From a checkpoint of a small transformer trained on Wikipedia.
Size: 14 layers, width 192, 6 heads of 32, MLP 768 ReLU, vocabulary 1403, 6.6M parameters.
Architecture: LayerNorm before each block, learned positions.
MLP neurons of a small language model. Each row is named by its layer, matrix (up: input weights) and neuron, and shows model dimensions 0-95. Each number is 50 + 10 x the weight over its row's rms, rounded and kept within 0 to 99.
After each neuron's rows, "fires after" lists the tokens most often just before its 100 highest values on Wikipedia text that the model never trained on.

L5.up96:55 37 40 50 40 65 57 46 29 67 63 40 64 52 57 48 43 61 63 49 55 43 49 54 28 50 48 67 41 55 51 45 37 62 33 28 66 53 56 62 61 58 56 45 51 35 33 67 28 60 57 41 42 53 44 56 42 66 42 41 74 50 59 42 44 57 53 35 36 63 54 39 54 40 53 51 71 55 59 41 39 54 48 59 54 58 41 55 34 49 61 49 64 59 58 45
fires after: " per", "em", " r", " sc", " sp", "g"

L5.up440:35 39 48 66 31 58 45 46 32 37 63 54 51 59 52 67 54 64 53 46 60 50 68 51 44 48 53 51 48 61 58 45 40 46 51 60 43 44 52 60 43 50 55 43 62 64 62 53 41 40 48 58 46 68 49 76 46 41 34 36 54 52 66 41 58 47 33 44 48 42 52 40 67 61 46 61 43 72 50 66 40 45 53 50 44 44 40 50 63 41 56 34 31 63 53 38
fires after: " sc", " c", " Sc", " W", "es", " v"

L10.up42:47 59 30 48 42 41 46 41 50 65 63 35 35 46 55 55 52 29 50 48 42 51 46 33 42 61 49 51 49 46 64 57 59 48 57 53 67 31 32 54 62 52 38 47 39 52 51 46 46 54 57 50 47 77 40 59 36 55 67 39 60 48 39 52 56 59 58 43 59 41 69 52 40 42 42 47 38 46 48 55 61 41 47 32 59 60 60 67 49 62 30 54 49 45 46 71
fires after: " m", " M", " am", " in", " most", "p"

L5.up119:67 47 38 55 63 41 35 52 57 56 52 63 28 46 41 56 55 53 45 55 45 64 40 43 57 56 50 37 33 39 39 38 35 42 41 34 67 47 60 60 45 39 38 43 50 60 45 50 47 43 43 63 52 45 41 57 59 80 61 40 49 42 54 46 56 52 48 54 55 54 71 46 50 34 47 48 45 62 54 47 64 47 39 47 51 44 61 48 71 49 71 53 47 56 51 47
fires after: " ear", "f", "re", " in", "ar", "ear"

L11.up200:47 46 53 34 38 61 35 51 64 69 59 52 49 68 52 63 43 41 59 36 63 38 45 57 61 56 65 54 36 51 58 50 41 54 50 56 51 36 45 44 52 37 52 37 55 63 54 52 31 70 57 64 43 36 34 56 61 54 50 47 45 55 56 44 48 58 58 48 56 65 60 74 50 59 48 56 40 38 63 42 44 50 49 47 45 53 63 58 64 62 39 40 57 59 49 44
fires after: " g", "ur", "g", " G", " Sp", "z"

L4.up86:56 54 55 51 39 46 61 54 53 46 52 43 64 51 60 38 72 27 61 54 73 62 65 43 38 63 54 50 40 66 37 55 47 52 45 64 76 38 51 43 29 58 60 50 49 47 46 57 48 47 42 31 49 39 53 46 62 50 56 56 48 57 38 45 41 53 61 51 47 49 67 54 36 48 36 44 47 45 49 38 26 51 43 46 33 64 57 40 33 65 45 53 66 54 45 45
fires after: "eng", "l", " st", " f", "if", " j"

L7.up401:62 56 45 47 51 53 46 43 61 17 36 48 34 44 59 48 57 30 54 58 51 67 73 53 31 59 43 55 50 61 43 40 59 57 64 46 66 64 56 31 30 58 38 39 50 45 40 46 40 52 39 38 40 48 66 48 44 48 55 48 43 47 58 37 57 40 74 70 49 33 45 47 45 64 35 51 55 35 41 41 36 36 66 45 49 44 48 46 52 50 52 72 53 58 50 49
fires after: " f", "ab", "f", " comm", "l", " m"

L4.up493:42 74 78 42 49 48 53 53 53 40 50 40 50 38 32 51 48 58 56 44 48 53 47 46 40 41 37 66 35 64 46 56 37 48 54 60 61 44 65 49 51 59 33 50 65 60 42 61 62 49 47 61 37 46 42 29 47 49 58 53 76 58 56 51 67 49 54 55 38 56 52 54 40 52 53 41 30 62 38 46 50 65 48 73 50 44 47 49 67 44 39 53 50 64 65 54
fires after: " T", "T", "O", " t", " F"

L4.up723:39 49 54 32 48 47 63 53 44 47 60 40 48 54 41 28 49 46 48 47 49 50 45 47 27 28 44 50 50 64 26 65 45 44 52 66 47 44 59 58 56 47 51 49 60 46 56 52 64 70 45 44 56 63 43 43 52 60 37 40 42 50 57 55 58 45 49 38 41 51 46 66 45 38 65 73 54 65 43 53 21 58 35 65 61 55 54 56 52 50 31 40 55 47 59 48
fires after: " A", "A", "O", "B", " T"

L10.up344:45 59 34 55 59 40 56 57 52 46 65 48 44 53 58 36 55 56 56 53 47 42 51 53 61 55 56 49 53 53 64 62 45 31 46 44 25 46 49 52 60 28 47 64 70 39 42 45 32 46 43 65 29 50 50 45 50 44 45 41 35 61 58 63 59 47 46 61 63 48 65 39 40 42 48 73 56 71 44 55 41 36 51 41 58 48 44 46 63 39 49 35 49 55 29 44
fires after: " M", " m", " im", "M"

L7.up622:42 43 32 50 34 38 62 52 63 41 51 42 46 61 59 53 67 39 41 71 53 52 51 51 53 51 37 43 71 42 60 54 54 39 43 39 62 54 57 42 56 39 37 58 50 60 56 53 48 45 43 48 64 64 31 40 45 62 67 71 39 57 56 60 57 62 42 51 30 38 63 57 38 47 49 33 59 57 46 46 49 52 45 41 65 57 50 50 60 61 35 30 38 56 47 67
fires after: " L", "t", "et", " T", "l", " l"

L10.up651:49 69 32 50 55 57 40 55 57 46 56 60 43 48 34 63 63 54 54 38 41 39 44 35 45 53 46 46 60 50 60 56 65 58 50 44 58 43 51 62 50 34 66 51 64 47 38 32 71 42 45 41 45 51 42 34 37 37 59 42 57 54 56 47 64 40 39 52 45 46 44 34 38 47 50 53 64 46 54 56 58 47 56 61 57 73 58 61 45 56 40 57 39 57 35 47
fires after: " m", " M", " the", " N", " The", "I"

L9.up398:41 50 43 51 52 57 48 43 47 43 47 55 47 54 58 49 66 32 64 51 63 43 55 78 65 60 54 47 60 39 42 64 54 44 39 53 53 34 39 46 65 47 43 42 47 46 59 61 60 41 63 41 36 52 57 45 48 55 38 38 50 51 52 41 59 54 39 56 55 55 43 51 43 50 48 51 29 46 45 55 47 52 46 57 67 60 60 78 34 72 32 37 66 60 38 61
fires after: "-", "\n", " (", "N", "ies", "C"

L6.up459:56 52 57 34 58 35 67 41 49 50 79 43 46 65 42 55 53 40 36 50 59 58 35 44 58 40 61 56 66 50 48 48 33 45 58 51 46 34 54 71 38 53 55 45 61 74 53 64 53 63 33 56 55 71 48 39 48 44 26 62 52 49 49 44 31 41 53 29 43 58 56 60 54 54 56 65 58 58 54 49 41 72 51 41 40 56 51 44 51 47 56 50 59 54 48 52
fires after: " A", "b", "r", "F", "A", "g"

L4.up635:33 44 53 59 41 60 37 28 40 53 50 52 55 47 52 41 52 48 47 24 40 69 38 66 49 38 28 54 60 60 55 66 56 53 46 54 57 41 53 61 53 64 46 38 54 46 56 49 35 59 58 29 65 65 52 68 43 33 37 51 44 60 42 36 48 52 56 36 40 45 33 52 56 60 50 53 45 38 44 56 39 54 60 54 44 58 33 52 60 51 53 54 48 62 58 42
fires after: " W", " w", " Me", " K", "a", " G"

L6.up158:60 43 44 52 55 69 50 39 34 50 53 46 41 55 46 54 53 54 62 42 25 33 54 44 44 44 43 42 28 69 63 68 60 56 43 42 52 32 64 44 46 66 65 44 51 43 53 49 32 62 57 27 49 64 41 59 57 50 48 43 56 66 30 56 47 48 36 44 46 55 24 48 52 50 67 54 46 68 43 50 34 49 55 57 54 43 51 47 45 42 54 25 50 66 42 54
fires after: " sp", " sh", " comp", " r", " Comp", " g"

L4.up589:22 54 46 51 43 61 35 64 49 42 48 46 61 57 55 50 54 76 60 39 55 51 46 58 41 45 54 52 52 45 57 52 49 47 36 57 48 47 61 44 45 51 47 64 57 51 53 38 59 55 57 62 64 61 53 53 39 59 49 40 60 45 69 57 55 33 37 25 38 33 50 43 45 49 42 49 43 48 49 49 44 51 30 28 51 47 35 49 48 34 46 47 49 65 58 44
fires after: " W", " R", " sc", " Sc", " r", "ry"

L4.up559:52 43 44 50 38 50 58 58 65 51 43 51 41 57 47 34 50 57 58 40 52 53 51 47 29 44 43 37 33 56 42 51 48 38 36 48 62 45 59 47 47 47 43 54 49 50 53 57 49 32 29 67 38 60 45 34 49 59 55 51 60 50 51 77 40 72 39 46 51 40 53 58 59 40 37 43 66 35 43 54 36 56 55 58 66 64 68 61 50 44 52 50 55 57 38 59
fires after: " l", " L", "e", " W"

L6.up668:53 47 50 37 59 52 37 31 38 50 54 42 50 37 52 57 50 43 65 37 69 58 48 44 44 70 72 67 48 48 74 69 50 54 68 43 60 55 61 55 56 38 35 40 55 56 46 60 46 51 55 45 56 33 54 59 46 63 56 55 44 56 57 42 55 41 47 53 51 38 44 25 42 41 62 64 57 61 54 38 29 41 51 47 41 45 66 69 41 50 45 57 60 63 50 62
fires after: "f", "v", " comp", "cc", "s", " Par"

L4.up551:34 42 44 54 42 68 46 53 64 50 53 51 48 46 49 54 51 43 30 53 43 48 33 58 49 40 74 29 56 44 54 67 60 57 45 42 57 59 54 37 55 41 56 43 55 45 53 39 50 45 58 42 31 37 58 52 53 51 66 58 54 60 53 49 51 27 48 46 46 57 34 61 26 40 43 48 59 56 55 55 56 62 47 48 65 44 35 62 34 42 50 51 33 51 50 38
fires after: " M", "ach", " m", " ph", " J", " An"

L7.up255:69 57 44 42 47 50 38 50 74 33 57 63 41 55 32 71 46 55 60 62 47 61 47 61 36 47 47 42 52 31 41 56 49 56 46 30 57 39 55 36 63 53 34 40 45 45 45 53 45 47 56 64 37 60 39 54 43 51 49 43 22 50 39 43 46 51 43 53 63 44 56 41 51 42 49 27 54 55 60 49 38 53 65 53 56 36 46 40 52 50 53 23 38 43 60 63
fires after: "f", " w", "w", " in", " s", " Sp"

L10.up509:49 54 43 28 54 58 44 65 52 50 46 49 36 53 64 37 51 47 56 62 65 46 59 55 60 47 41 51 61 49 41 66 51 46 42 44 63 37 43 34 56 43 65 46 62 38 42 62 46 54 47 39 36 75 51 51 35 52 49 52 65 54 43 42 49 43 41 35 55 44 66 38 39 76 55 62 42 61 66 52 65 39 45 46 37 54 42 69 43 56 45 40 51 56 36 49
fires after: "\n", "-", " |", " (", " N"

L4.up1:41 46 60 50 44 52 68 54 48 41 41 42 56 45 67 45 51 49 67 58 57 44 43 58 55 51 29 51 72 46 49 64 56 51 48 44 53 40 54 56 50 55 55 54 55 73 70 41 50 42 42 54 34 44 53 55 56 49 41 50 56 37 34 55 41 55 49 54 47 36 48 50 63 49 46 42 45 64 52 59 36 36 59 56 41 39 49 59 45 39 57 38 66 58 52 37
fires after: " w", " f", " pre", " s", "-", " ("

L4.up154:45 61 36 64 49 59 42 55 46 42 42 47 64 43 77 63 65 64 37 51 38 51 61 54 63 53 36 45 61 55 51 44 64 36 30 59 63 39 57 49 53 53 45 36 55 64 63 36 52 47 42 26 40 46 51 50 60 42 52 51 33 48 43 60 59 58 50 30 67 38 44 40 57 56 56 50 45 40 55 54 42 50 43 49 28 41 43 53 46 55 52 68 48 61 51 39
fires after: "-", " w", " m", " att", " W"

L7.up185:48 37 52 62 58 57 52 42 72 57 46 68 42 53 47 58 43 50 63 38 60 45 54 44 61 59 53 49 68 55 61 70 53 50 37 40 66 35 58 44 75 45 54 37 52 51 39 63 54 40 32 46 49 52 62 43 50 30 42 40 62 53 49 34 57 31 27 56 51 49 44 57 43 54 40 46 39 45 68 56 60 51 58 57 45 58 45 72 53 39 38 41 64 45 40 53
fires after: " (", " was", " is", "-", " He"

L6.up313:52 56 35 42 44 51 42 43 57 35 57 51 39 60 44 46 51 49 47 55 43 66 51 49 38 37 43 68 53 43 74 53 47 45 54 55 57 56 47 43 40 74 44 63 57 59 39 56 59 43 42 41 56 50 59 41 40 57 54 60 49 44 62 24 31 47 50 66 58 54 42 40 43 48 43 56 61 54 62 59 47 47 56 38 61 38 53 43 62 49 52 50 37 50 60 55
fires after: " n", " m", " f", " of", " ne", "m"

L4.up324:39 42 50 48 49 49 62 57 34 68 61 41 35 46 34 42 29 66 47 51 35 50 44 54 45 43 55 49 56 36 62 54 57 52 57 60 73 61 27 52 48 28 66 43 66 28 54 54 55 51 47 50 37 59 39 45 51 30 60 72 56 67 53 49 57 47 56 54 52 41 50 61 53 36 45 62 52 58 40 59 61 52 58 50 52 53 45 59 51 53 46 37 40 45 38 44
fires after: " M", " I", " m", "M", " o", " O"

L7.up536:41 42 27 60 52 36 46 47 41 43 63 40 46 41 48 56 65 53 51 56 47 51 70 48 38 49 41 52 44 37 56 56 34 30 44 59 39 63 63 69 44 52 44 37 50 47 49 54 45 41 43 42 37 56 41 59 48 48 38 52 51 39 39 60 56 52 69 46 56 43 51 51 39 51 46 61 28 49 56 51 55 47 46 44 49 37 54 66 56 46 46 34 53 50 46 59
fires after: " in", " m", " M", " of", "l"